Weights of a small GPT-style language model, trained from scratch on English Wikipedia: learned positions, biases.
MLP neurons of a small language model. Each row is named by its layer, matrix (up: input weights) and neuron, and shows model dimensions 240-367. Each number is 200 + 40 x the weight over its row's rms, rounded and kept within 0 to 999.
Before each neuron's rows, "fires on" lists the tokens most often at its 100 highest values on Wikipedia text that the model never trained on.

fires on: "1", " in", " Le", "."
L8.up240,169,202,182,174,164,237,101,189,199,210,160,209,242,168,273,183,201,192,232,277,187,195,248,218,174,181,94,151,269,193,239,232,167,116,208,121,228,172,132,178,210,200,249,187,193,160,226,247,239,292,172,138,214,206,268,175,112,239,236,198,153,196,215,209,130,302,287,186,160,172,287,213,182,226,246,110,224,261,206,216,130,240,183,156,146,207,242,154,280,202,300,149,216,154,233,201,151,248,193,163,117,247,223,203,156,238,265,256,187,176,165,230,106,128,162,205,216,238,198,141,159,172,140,245,220,238,151,204

fires on: " ", " C", " Car", "."
L10.up430,110,237,182,248,181,239,149,158,187,208,186,222,136,137,210,227,240,183,173,169,138,226,200,268,223,190,199,166,131,197,225,187,216,209,189,230,225,143,229,263,133,195,213,118,288,228,219,228,112,171,159,166,158,264,176,193,200,206,209,178,219,157,223,171,229,183,228,189,270,245,218,251,149,223,181,192,236,211,232,152,161,176,196,198,141,272,192,178,217,77,187,233,224,194,240,171,272,179,136,170,211,174,165,255,229,220,156,256,158,210,183,225,131,241,274,205,234,272,203,240,249,238,255,228,162,279,141,176

fires on: " for", "s", "'", " as", " of"
L8.up974,127,236,161,182,178,172,173,216,190,236,282,161,222,209,182,236,224,123,307,164,191,238,126,146,216,209,179,178,230,186,173,227,112,93,202,150,258,157,183,192,155,173,181,184,238,181,150,176,204,168,226,234,191,171,245,205,248,178,207,184,180,244,256,143,255,181,212,174,235,212,175,241,201,187,317,207,197,196,221,291,199,216,236,243,195,200,152,196,191,172,179,199,184,201,289,172,206,206,185,229,169,164,139,225,257,167,233,133,202,227,102,145,217,246,205,200,264,197,200,188,221,223,237,281,277,185,236,252

fires on: "'", " F", " ", "s"
L8.up167,164,186,166,122,183,214,133,209,159,178,152,228,195,171,258,173,190,206,148,184,187,184,143,212,309,229,228,190,235,169,185,207,134,179,191,163,152,252,237,183,161,117,192,183,210,116,219,276,272,196,240,283,127,131,223,163,206,213,179,185,222,199,165,222,229,165,216,149,227,141,161,167,227,181,201,180,221,184,150,209,164,176,228,170,248,213,209,146,152,178,211,119,154,199,178,211,244,277,263,237,189,175,137,183,229,197,256,139,226,219,195,186,165,276,175,181,232,273,178,210,197,215,214,237,204,131,223,185

fires on: "s", " family", " number", " role", "ster", "a"
L8.up1104,153,185,162,186,183,156,143,180,259,200,279,252,185,215,252,202,142,271,226,162,197,163,210,187,248,181,191,220,174,226,210,255,188,155,245,222,270,181,203,258,251,239,152,147,205,248,172,230,149,253,196,179,171,203,171,212,133,171,192,148,189,156,241,268,189,218,211,158,168,183,140,225,156,248,184,249,226,172,213,290,175,233,181,296,171,214,214,286,173,180,195,205,201,195,200,149,221,221,269,267,170,133,255,150,139,105,183,234,150,218,238,150,233,233,208,159,164,139,138,263,210,176,154,244,191,216,116,158

fires on: ".", ").", "-"
L8.up1785,182,273,191,193,263,222,204,169,219,180,257,105,155,127,151,200,203,181,153,170,224,198,189,211,187,193,124,139,286,220,135,203,251,241,168,173,275,160,199,173,175,155,219,178,176,171,237,176,182,241,168,246,255,189,217,225,202,225,243,233,192,243,232,233,202,230,197,174,287,212,227,182,217,224,125,180,232,119,200,232,284,243,224,168,219,206,113,225,201,170,202,291,278,123,227,249,204,149,210,122,183,151,281,239,169,209,120,185,231,136,243,147,217,150,165,179,185,229,220,141,168,188,153,165,193,243,215,201

fires on: "1", " ", " I", "]"
L11.up1598,147,185,256,244,171,166,259,217,200,253,186,182,164,186,203,196,290,188,255,291,236,196,207,262,245,200,242,235,197,130,266,226,202,179,202,190,249,162,156,198,201,164,208,151,190,223,211,239,163,181,213,239,170,194,203,160,186,131,247,239,247,274,160,172,229,222,155,272,156,224,175,218,217,183,195,266,274,166,169,149,247,184,214,146,129,297,213,135,239,239,140,210,243,309,279,146,234,226,181,217,162,184,212,190,214,162,111,196,162,155,165,131,209,91,226,168,200,237,248,163,181,182,274,226,272,134,197,222

fires on: " to", " were", "A", " a", " A", " O"
L11.up130,198,232,193,138,214,175,267,155,153,211,265,199,241,154,226,245,175,183,165,163,254,223,166,305,195,227,142,182,212,210,200,183,222,246,239,176,200,190,199,233,206,135,167,145,131,224,215,150,199,108,163,219,213,199,235,252,166,184,182,118,204,180,140,186,200,238,208,100,210,198,230,191,241,238,233,151,223,197,206,278,246,203,213,215,222,195,242,182,228,185,244,184,239,179,203,225,210,167,228,257,165,245,184,224,250,208,244,144,188,185,186,138,157,226,219,172,220,211,138,159,166,193,145,191,150,164,209,192

fires on: " a", " the", " in", ":", "a"
L11.up1379,171,216,191,211,169,264,168,233,221,265,148,192,187,103,182,263,177,280,200,250,132,217,188,141,225,219,221,208,278,174,275,99,164,125,227,242,189,185,176,233,202,202,243,164,239,311,177,198,253,206,127,137,171,141,272,136,219,220,221,195,242,162,241,203,248,151,126,171,181,210,147,213,165,192,184,220,246,209,152,195,236,125,192,129,234,226,232,212,182,197,279,194,182,256,175,197,139,128,172,187,213,257,163,175,258,266,253,196,177,160,162,232,177,224,267,208,259,147,186,132,241,272,250,167,153,190,222,187

fires on: " ", " World", "."
L10.up1253,163,139,223,222,235,201,183,253,204,168,153,172,191,252,169,215,178,206,117,222,179,169,236,247,177,234,104,148,179,175,190,202,220,245,216,176,143,173,172,187,212,214,219,204,192,157,242,289,141,193,187,184,179,229,254,207,226,232,217,166,205,190,210,218,200,248,240,184,255,232,196,251,186,192,249,175,249,241,254,222,174,204,179,209,226,206,196,196,256,233,214,175,205,86,129,207,226,230,203,248,184,164,228,294,182,202,178,250,268,217,174,145,155,210,149,200,163,256,301,136,207,186,253,227,232,191,206,191

fires on: ",", " ", " and", "0"
L8.up1416,210,239,177,260,211,236,213,236,241,259,243,183,244,220,180,232,148,213,209,215,194,227,168,164,173,226,271,202,165,267,246,191,208,259,213,214,188,176,134,259,274,170,185,197,156,269,190,242,227,160,207,132,169,155,179,201,158,203,222,141,205,186,183,133,151,252,167,233,185,205,275,217,131,264,147,157,261,166,214,176,263,236,192,220,275,225,227,228,199,203,128,255,218,188,278,226,201,199,177,186,223,245,219,235,109,194,193,141,197,185,153,201,190,219,187,222,219,104,243,237,156,219,218,91,204,212,177,190

fires on: " ", " and", " car", ".", " in", "b"
L11.up289,188,116,242,207,234,212,195,234,206,223,153,216,145,146,258,189,242,154,138,162,189,194,235,140,203,238,163,235,181,176,203,234,150,207,233,176,217,194,210,161,156,241,184,207,166,184,222,166,255,231,271,147,211,271,198,218,137,221,159,164,249,245,180,237,200,242,187,201,187,181,237,156,191,173,261,296,196,204,205,248,191,152,205,263,210,132,187,181,270,211,180,175,186,148,215,246,228,185,207,204,224,241,230,233,146,226,177,242,259,251,189,156,246,204,224,203,130,271,238,254,190,193,223,240,152,178,132,155

fires on: " the", " ", "s", " an", " |"
L8.up1613,197,265,154,241,172,141,217,178,202,235,217,173,159,174,213,229,165,214,237,217,209,169,173,222,165,266,141,176,219,231,207,224,196,76,184,203,217,142,220,246,171,160,171,182,143,238,237,209,159,124,154,190,121,145,244,194,253,132,255,207,232,242,162,182,149,111,210,256,164,226,237,178,178,264,249,203,162,138,210,142,235,181,190,256,222,244,231,169,127,173,203,239,214,221,173,190,167,192,222,183,169,210,124,217,150,187,235,173,202,308,162,158,121,180,216,268,198,206,198,204,203,239,184,158,200,209,193,186

fires on: " ", " in", "s", " of", " a"
L8.up448,283,218,162,192,195,190,184,226,189,211,166,233,187,193,195,239,132,164,199,98,173,167,193,249,161,227,168,161,198,213,195,156,165,158,198,203,208,216,230,212,187,222,175,157,180,240,183,107,185,207,182,288,253,172,231,199,147,242,261,238,255,204,161,247,226,228,250,199,145,214,248,177,192,151,215,166,236,269,165,172,177,232,163,181,225,153,221,150,175,171,152,303,233,186,215,231,181,121,248,206,209,192,199,201,136,205,232,230,207,170,180,208,207,270,126,261,256,218,168,217,138,192,219,108,146,245,128,216

fires on: "0", "9", " of", ","
L8.up11,275,159,167,197,224,227,213,149,183,202,205,194,256,222,238,191,234,235,200,249,240,253,174,155,223,195,247,214,208,189,169,204,209,162,207,216,232,199,192,217,239,249,196,156,114,227,177,309,196,255,172,103,185,189,266,188,119,165,207,179,214,234,219,207,229,236,174,253,171,205,266,213,194,220,170,225,218,239,246,188,185,191,175,211,204,310,212,240,266,141,262,202,218,181,122,118,200,197,157,152,247,152,220,181,143,268,148,130,163,157,226,237,259,210,167,138,176,202,148,250,149,233,251,246,295,191,207,184

fires on: " in", " of", " In"
L11.up144,204,211,154,157,209,150,153,198,191,129,127,244,187,219,230,193,177,243,276,241,246,273,175,203,130,172,220,189,188,175,236,187,185,206,140,92,199,168,291,118,164,191,178,150,247,241,198,188,168,173,178,224,189,186,246,280,178,283,169,225,259,143,99,183,244,195,212,156,257,199,165,230,181,148,219,132,280,164,251,179,211,119,272,151,236,255,273,155,169,128,247,285,178,196,192,184,253,241,169,212,280,197,178,170,134,198,170,215,124,213,212,236,196,183,219,217,137,209,216,201,226,220,199,153,264,241,106,159

fires on: " \"", " the", "-", " Al", "1"
L11.up1211,241,164,162,273,215,204,239,214,250,188,173,149,227,177,211,217,199,172,131,199,176,181,129,173,206,184,171,239,186,260,217,251,181,210,192,192,217,167,155,168,214,117,198,193,221,252,196,108,237,200,192,216,259,170,196,237,239,251,161,273,233,205,251,151,236,262,267,179,188,179,167,306,202,220,194,165,159,167,248,161,281,197,224,147,300,124,137,271,187,136,194,238,248,177,197,208,223,220,166,192,202,175,159,235,266,160,175,158,164,192,176,222,209,204,221,281,229,230,229,182,245,174,157,165,147,239,188,241

fires on: "1", "3", "2", "5", ".", "in"
L10.up562,248,227,180,249,160,284,163,217,196,125,275,167,218,157,225,217,137,148,234,202,224,280,170,153,261,229,176,217,233,164,173,184,221,208,233,174,253,197,278,277,223,138,206,163,170,157,223,139,166,208,183,217,157,142,194,187,181,119,159,222,131,135,261,209,155,244,214,188,202,227,189,192,259,277,144,230,222,158,118,164,152,170,212,148,171,178,218,158,202,162,192,212,193,202,199,253,137,217,237,151,97,229,295,212,195,240,113,251,233,184,255,286,149,158,260,224,171,241,167,173,183,123,152,235,232,232,158,242

fires on: " ", "s", "ic"
L8.up767,179,169,125,194,241,234,188,179,272,273,168,188,164,189,237,174,247,276,188,254,204,173,220,272,297,197,286,268,166,195,145,236,139,150,208,159,173,221,187,102,216,199,184,160,295,183,128,265,188,243,234,145,195,213,256,241,232,260,221,172,233,216,154,219,190,284,172,194,165,232,240,237,194,196,257,227,197,254,194,239,171,149,179,133,187,173,227,198,267,230,183,181,193,194,143,285,226,224,205,233,220,93,227,240,176,201,152,221,274,270,170,191,122,160,209,151,233,210,201,123,228,169,159,218,190,158,228,171

fires on: ",", " |", " "
L10.up109,190,226,289,264,225,138,164,175,217,150,311,147,192,192,250,155,141,183,252,168,177,133,240,152,244,149,167,210,206,191,259,221,144,228,182,178,227,210,197,190,232,227,186,244,167,249,228,247,207,203,186,196,182,192,193,206,166,242,234,198,206,146,188,193,284,170,230,189,186,187,224,271,227,239,228,153,220,173,199,224,184,235,224,173,201,186,191,299,207,144,150,332,133,190,252,193,167,154,141,206,279,191,173,151,170,166,267,213,168,252,228,159,176,225,185,150,165,163,190,199,199,229,212,197,220,242,198,184

fires on: "–", " (", " to", "th", " ", "0"
L10.up156,198,241,160,190,174,225,141,212,182,163,179,323,136,200,196,187,307,143,160,226,202,136,304,146,192,170,202,247,140,215,157,172,108,176,227,207,246,167,243,153,206,217,189,258,186,163,202,236,209,229,196,199,174,245,257,223,126,157,157,159,247,173,214,218,184,253,216,180,224,201,195,242,217,230,279,140,243,160,210,266,212,177,214,279,178,145,269,241,214,173,226,226,238,216,272,232,238,199,213,209,242,129,161,164,130,128,227,167,233,167,204,170,278,219,207,208,142,253,231,197,200,200,222,203,277,270,253,187

fires on: "s", "ist", "c", "a", "aba", " Se"
L11.up1060,201,193,221,239,207,158,117,248,257,189,268,177,92,207,196,184,171,170,234,147,210,242,250,233,261,223,212,232,259,163,273,223,241,196,225,177,281,184,142,239,220,175,263,214,116,229,204,287,175,198,236,173,211,205,203,200,173,251,184,126,235,176,130,252,223,138,191,195,199,214,131,188,194,256,127,184,225,242,185,169,200,179,165,260,215,141,267,260,174,254,278,238,208,208,167,207,190,217,220,257,176,214,199,182,169,186,175,163,216,233,203,249,163,190,206,198,159,130,240,254,247,165,120,179,151,219,136,203

fires on: " ", "|"
L10.up544,229,116,159,189,244,216,154,251,190,200,160,257,181,200,203,243,247,171,144,193,175,178,250,155,242,235,234,242,220,210,251,109,207,131,123,208,174,260,170,184,197,193,180,170,227,180,238,179,200,223,196,192,235,223,220,172,231,106,146,225,232,135,230,243,187,197,232,187,220,231,198,264,248,235,241,224,176,178,189,233,257,198,242,229,181,149,257,206,167,139,234,301,167,179,276,205,264,146,135,167,168,225,200,300,155,231,186,196,137,225,224,190,178,243,276,155,169,157,218,144,209,128,166,141,194,181,149,137

fires on: " c", "C", "T", "P", "S", "s"
L10.up1092,198,155,167,226,169,213,223,154,144,199,240,203,222,189,210,226,259,222,160,235,182,161,178,259,204,215,171,152,196,139,235,111,257,284,203,294,137,174,259,164,204,191,257,189,183,210,266,215,220,209,196,278,240,220,203,130,224,174,183,108,262,129,139,172,220,231,239,224,223,232,178,175,185,214,154,155,214,233,150,144,220,183,225,172,137,213,206,204,213,195,154,235,192,208,236,181,198,229,242,160,145,179,164,302,189,152,205,216,246,287,261,209,278,143,201,120,167,217,197,203,178,219,234,131,212,155,212,239

fires on: " ", "e", "ne"
L10.up561,150,154,177,135,186,170,168,238,204,222,194,137,160,231,218,250,225,227,187,263,189,160,143,172,180,174,165,95,198,252,258,194,157,219,192,172,185,267,202,179,214,161,135,216,134,245,195,170,214,163,166,200,230,150,203,232,247,161,192,145,181,123,239,225,247,215,272,223,218,150,186,195,208,150,217,230,295,251,228,282,207,180,220,89,214,235,182,242,226,239,210,285,186,174,190,217,279,176,195,273,187,208,217,265,176,167,243,207,172,214,215,191,235,203,139,239,186,231,233,232,257,210,206,142,213,176,187,206

fires on: "1", "2", "9", "0", " Sol", "L"
L10.up1153,259,136,220,153,175,154,161,136,287,153,185,205,162,209,272,219,214,171,177,150,202,195,299,279,246,180,219,142,160,209,224,241,220,188,158,173,171,253,113,208,176,169,167,158,175,174,253,116,178,174,197,242,155,266,221,170,258,197,189,269,172,88,178,258,214,171,145,172,210,206,150,264,170,259,233,148,237,201,227,218,163,230,128,130,185,245,247,197,281,204,225,159,175,253,233,203,210,212,125,212,113,172,241,206,241,203,213,153,258,195,184,152,222,224,157,187,215,182,256,227,169,252,241,177,209,147,143,292

fires on: " "
L10.up1584,215,262,195,116,109,230,194,182,265,217,181,201,216,132,182,224,111,171,154,229,194,161,259,156,194,150,147,178,230,199,242,163,166,240,228,296,186,230,243,194,274,270,132,175,161,263,264,214,99,172,186,226,159,219,214,253,171,204,251,157,194,147,214,176,235,167,220,206,216,204,201,256,175,228,188,234,252,236,232,250,203,219,288,239,195,246,229,179,251,206,193,208,240,225,229,295,258,179,184,147,183,172,155,253,164,223,183,171,198,199,239,227,200,185,230,246,219,214,228,171,274,148,254,225,230,263,200,230

fires on: " P", " an", " An", "5", " M", " ("
L10.up722,179,238,242,114,221,181,150,191,232,249,228,178,219,206,243,164,244,174,171,196,158,212,173,226,169,283,191,251,284,115,126,213,227,172,161,271,237,155,141,205,194,118,144,147,284,216,168,196,123,181,220,207,191,281,264,233,246,212,173,205,205,213,172,168,190,219,194,203,186,123,283,166,183,268,219,272,197,175,237,137,293,169,245,195,193,209,187,257,166,200,253,262,197,197,211,269,215,174,182,242,160,268,280,183,223,149,294,120,205,175,160,170,226,278,193,239,213,183,162,220,165,249,226,208,219,170,140,280

fires on: " ", "M"
L11.up1012,207,213,187,217,232,156,201,208,214,192,203,236,240,151,163,221,194,206,180,205,159,147,250,207,179,206,243,195,188,207,210,108,263,157,245,177,131,176,222,207,113,158,207,181,191,202,203,209,222,197,187,175,346,198,191,146,200,182,257,199,171,169,208,206,202,222,191,166,162,81,136,159,250,187,239,182,227,261,165,214,216,142,254,212,220,174,232,210,209,166,185,294,186,216,176,163,238,172,259,144,178,217,251,175,202,191,187,66,181,206,267,268,218,209,231,159,147,225,162,231,176,188,246,195,254,144,155,207

fires on: " |", ";", ":", "-", ",", " to"
L10.up102,191,201,181,219,203,165,226,166,188,186,217,216,218,260,260,228,223,169,216,70,207,184,234,262,160,192,160,174,226,199,200,142,245,286,172,197,259,178,155,232,205,254,203,229,209,266,236,175,228,219,130,178,213,162,186,257,140,141,165,165,215,287,199,229,198,177,281,223,232,170,229,261,212,229,219,175,289,223,214,170,233,173,147,266,189,187,195,141,185,177,236,229,234,129,223,224,231,123,200,215,188,108,184,213,227,185,165,233,262,188,236,156,271,268,197,198,177,158,163,176,213,215,163,177,170,243,194,160

fires on: " and", " of", "e", "Early", "bo", " in"
L11.up1165,152,142,210,176,205,150,197,172,198,180,164,215,217,182,156,238,262,235,192,207,216,166,212,273,200,202,216,189,140,239,241,201,203,143,251,179,232,273,242,226,189,111,199,269,294,191,147,158,212,160,156,196,205,180,211,196,217,178,261,206,191,82,288,231,256,186,216,218,217,187,234,266,171,130,230,261,157,193,198,143,189,242,242,219,224,194,213,191,269,161,278,189,155,180,152,286,226,166,170,302,195,154,187,218,156,192,117,159,245,216,120,219,138,150,105,219,213,205,234,251,261,175,221,175,206,161,205,232

fires on: " (", " ", "5"
L11.up920,127,159,185,201,231,190,218,221,217,159,229,174,190,185,259,256,188,177,165,209,167,173,197,214,320,124,222,165,187,147,235,190,197,239,195,161,226,234,165,195,210,187,236,170,209,155,221,169,159,181,222,170,221,226,294,216,226,120,217,176,196,205,269,196,201,249,198,284,194,206,228,275,138,215,200,188,226,215,283,263,251,111,183,225,195,120,203,180,242,181,190,180,180,181,176,158,170,244,246,191,177,242,213,231,278,180,177,176,187,193,262,162,207,236,274,232,207,158,233,187,147,194,215,228,257,175,101,226

fires on: " |", "\n", " –", " ", "-"
L8.up1628,205,261,247,167,149,205,226,173,205,179,248,167,150,207,195,212,247,248,219,234,170,222,162,229,187,207,166,177,236,189,241,162,150,231,143,132,208,260,228,230,154,213,226,138,265,184,160,170,177,236,178,195,140,229,185,259,203,193,294,250,188,151,208,224,166,321,201,267,208,215,203,210,222,146,179,149,126,173,236,206,224,211,235,283,182,254,181,189,163,183,180,177,246,183,235,233,94,131,220,220,156,159,263,212,169,180,214,172,168,98,242,186,260,245,212,189,212,172,229,153,218,223,173,199,292,139,209,231

fires on: "C", "2", "t", "s", "1"
L10.up1713,164,230,188,188,165,179,203,163,176,195,141,240,185,177,154,218,245,150,230,190,225,194,246,215,239,239,134,165,251,200,182,199,155,248,149,216,228,151,146,181,204,157,294,150,150,220,215,244,223,172,150,232,204,228,269,190,206,142,181,232,170,113,180,195,241,272,193,135,174,174,109,201,203,176,190,178,202,300,251,159,152,227,190,198,214,213,222,280,206,215,221,276,173,168,243,124,208,223,241,144,166,204,222,283,112,226,191,211,268,179,197,235,217,215,145,181,201,150,242,185,100,173,283,162,202,175,170,203

fires on: " ", "s", " and", " in", " ("
L11.up299,124,118,243,220,207,208,192,272,206,251,220,137,237,253,178,197,221,123,303,161,296,221,209,131,139,229,283,206,191,161,305,205,135,111,171,158,225,185,197,213,238,207,119,224,283,208,133,220,252,251,271,168,147,218,205,244,185,182,180,197,214,262,179,192,174,182,231,188,192,196,279,271,197,167,217,182,108,216,200,156,183,188,171,244,203,187,289,227,202,236,240,208,206,212,212,229,208,212,156,220,203,234,245,316,121,169,167,165,169,217,198,168,200,199,182,172,182,102,198,240,151,103,206,126,133,268,121,202

fires on: " ", " U"
L10.up169,181,199,254,240,290,243,224,182,161,181,206,182,171,232,208,224,199,187,184,269,221,249,158,182,220,241,212,193,147,209,175,178,235,177,245,207,191,215,185,199,185,185,194,200,178,206,217,246,198,147,216,156,192,207,197,250,220,217,212,240,218,156,181,216,163,200,208,178,159,227,272,158,185,248,255,158,210,201,207,202,182,152,192,278,219,176,154,212,185,189,178,176,187,204,166,131,222,140,214,182,266,111,173,146,208,175,248,143,144,221,214,252,164,215,217,198,235,182,218,181,246,177,195,171,112,297,147,214

fires on: " A", " Ja", "A", " a", " K"
L10.up41,232,209,176,140,163,137,207,211,196,138,208,153,172,167,252,186,258,217,210,144,151,266,162,223,238,269,216,187,183,161,200,101,226,240,212,233,204,157,162,279,260,256,139,137,189,207,230,107,222,109,148,219,211,133,217,191,135,137,212,166,204,203,232,207,153,232,154,213,195,205,190,201,132,274,124,195,254,139,197,238,207,185,227,248,128,227,200,165,244,244,190,230,157,196,255,215,195,198,200,169,216,232,126,210,126,226,200,185,180,248,173,182,230,190,221,181,237,244,161,215,176,162,189,155,246,195,208,144

fires on: " ", "f", "s", " F"
L10.up251,181,178,228,129,195,274,215,164,208,172,198,224,246,176,197,266,212,208,220,199,224,271,201,130,237,264,156,180,142,211,220,146,184,192,247,255,203,220,166,278,224,144,181,147,218,214,195,135,168,206,245,211,200,175,156,177,193,200,200,219,190,234,192,270,131,157,224,208,205,272,229,204,300,124,106,189,278,252,247,236,164,108,177,189,219,205,206,195,161,188,111,222,152,154,164,192,244,68,162,291,253,186,203,253,178,155,150,159,147,165,216,218,162,156,231,247,208,192,245,222,262,197,240,161,186,196,247,228

fires on: "==", ".", ").", " help", " ==", " "
L8.up362,153,191,236,221,234,278,192,123,212,217,127,180,221,208,285,234,241,234,162,188,199,179,205,261,222,181,190,183,221,162,187,227,182,259,253,143,191,175,218,185,202,157,223,197,231,146,259,210,201,191,230,253,223,259,172,209,185,125,165,237,201,172,216,183,86,200,175,239,182,215,153,209,320,174,170,252,176,179,199,214,194,216,269,236,152,226,271,218,253,256,265,160,150,212,253,265,277,124,244,240,194,178,192,175,236,191,163,146,141,199,209,230,263,226,230,160,196,117,191,196,215,207,297,127,230,203,81,177

fires on: " the", " ", " at", " of", " in", " for"
L10.up1526,210,180,113,214,186,172,212,208,258,191,132,176,220,238,228,209,151,264,216,215,174,192,218,223,211,208,169,261,199,152,214,182,234,140,274,183,254,153,190,160,204,199,272,165,159,284,213,276,224,180,167,225,198,158,315,257,167,247,201,257,240,218,143,262,192,148,203,231,209,192,189,159,170,236,232,151,178,180,259,222,263,165,215,220,132,266,200,134,177,221,182,254,199,243,231,263,232,177,169,246,172,204,183,231,167,184,161,194,200,129,129,205,208,266,238,264,178,212,175,201,194,255,285,207,155,243,138,227

fires on: " and", ",", " ", "ed", "al", " of"
L8.up1439,261,160,206,171,157,248,198,233,176,277,247,187,187,216,212,190,149,202,155,203,219,197,255,212,154,284,165,201,189,192,205,144,95,225,176,163,67,151,206,150,213,232,177,188,166,292,191,175,140,210,201,224,144,234,213,232,102,210,143,132,213,226,159,215,199,201,251,189,180,214,180,248,243,205,258,250,213,203,203,184,205,172,200,231,179,263,102,176,249,145,260,151,200,146,198,197,207,142,191,214,170,160,187,217,168,267,248,293,201,182,146,156,191,158,152,240,205,227,175,179,208,228,220,199,215,248,153,198

fires on: " |", " ", ",", " and", " the", " –"
L10.up1225,258,208,195,234,201,275,224,118,183,141,216,240,170,173,214,210,152,158,233,144,284,130,183,223,246,153,206,192,201,254,200,164,196,238,194,201,240,316,321,238,192,171,212,170,163,245,186,162,226,257,230,242,189,201,238,227,195,201,142,158,208,198,244,237,277,225,230,261,193,216,257,196,230,216,190,120,250,267,223,152,164,174,246,255,167,150,235,210,227,167,225,177,126,147,231,184,222,188,209,168,142,184,279,210,173,138,238,122,150,255,159,208,184,222,295,204,174,153,167,223,224,216,262,189,219,244,192,215

fires on: " ", "P"
L10.up1651,152,158,149,227,168,207,187,156,203,196,160,189,192,154,264,238,216,195,193,173,229,165,197,260,189,158,273,137,231,162,239,209,209,135,228,157,255,230,196,274,213,125,191,210,144,212,259,242,219,177,252,256,162,173,200,205,215,123,204,245,256,226,177,224,233,209,183,249,189,109,285,284,264,204,205,116,250,160,174,162,178,147,202,202,208,148,204,184,250,175,114,199,101,189,243,241,183,138,255,253,243,175,228,208,216,193,208,180,185,180,156,180,167,199,242,217,177,233,200,168,205,207,173,187,217,172,140,229

fires on: ",", " as", " which", " of", " ", " It"
L10.up1121,280,213,180,233,112,154,205,225,183,173,201,220,210,152,144,214,176,217,268,267,197,213,151,192,210,241,222,205,271,173,185,225,193,116,180,167,192,90,207,295,211,235,154,222,257,210,217,205,222,159,190,168,130,243,242,182,182,277,224,193,251,217,182,142,184,202,220,204,212,230,287,162,132,257,210,173,186,156,223,222,177,217,186,154,231,186,141,179,226,145,183,244,211,217,280,103,164,176,185,217,182,158,191,241,101,201,212,110,241,211,179,230,286,244,176,176,203,191,214,261,167,216,227,215,244,186,207,275

fires on: " an", "cor", " car"
L8.up1363,183,179,233,186,158,156,150,215,184,185,227,125,169,222,184,186,110,243,210,203,265,191,247,158,213,181,170,198,212,209,158,186,235,245,261,218,220,218,146,188,185,223,240,145,236,162,182,163,168,191,189,194,149,206,232,172,124,187,212,206,122,151,185,171,214,206,185,280,225,180,209,215,145,258,203,262,178,165,178,150,250,244,234,216,205,280,287,202,198,268,195,175,149,122,211,200,156,161,182,245,148,216,230,146,205,206,204,150,180,205,264,139,287,181,207,241,225,180,186,195,193,239,201,159,241,202,138,180

fires on: " of", " received", " for", " and", " under", " reached"
L10.up907,163,175,205,231,290,202,148,237,224,170,232,163,213,195,191,197,193,204,133,232,211,276,227,210,151,257,193,176,210,179,230,232,150,129,206,239,168,276,181,294,186,178,208,172,216,148,159,233,158,210,171,155,164,267,234,212,241,158,205,236,175,254,282,131,222,239,221,152,230,191,183,274,177,133,175,239,180,243,252,201,197,144,281,193,253,242,154,228,218,240,182,160,257,150,151,155,247,185,215,163,185,121,230,279,254,198,168,213,257,249,169,202,169,171,184,230,207,218,209,211,299,139,180,193,148,135,174,161

fires on: " ", " be"
L10.up295,189,274,250,231,151,192,172,165,227,214,264,120,130,213,156,229,150,201,204,247,230,216,201,139,197,200,198,225,173,156,279,148,196,170,185,265,202,200,179,187,201,224,110,229,188,182,206,224,188,120,242,216,282,226,186,227,161,201,172,273,247,140,188,232,209,186,197,197,206,246,211,263,247,162,188,124,299,200,218,258,210,183,232,191,193,218,202,216,205,229,215,252,184,204,226,160,190,204,215,196,206,171,268,259,178,187,225,187,130,210,185,175,182,171,233,225,193,196,225,232,199,167,230,141,164,252,166,262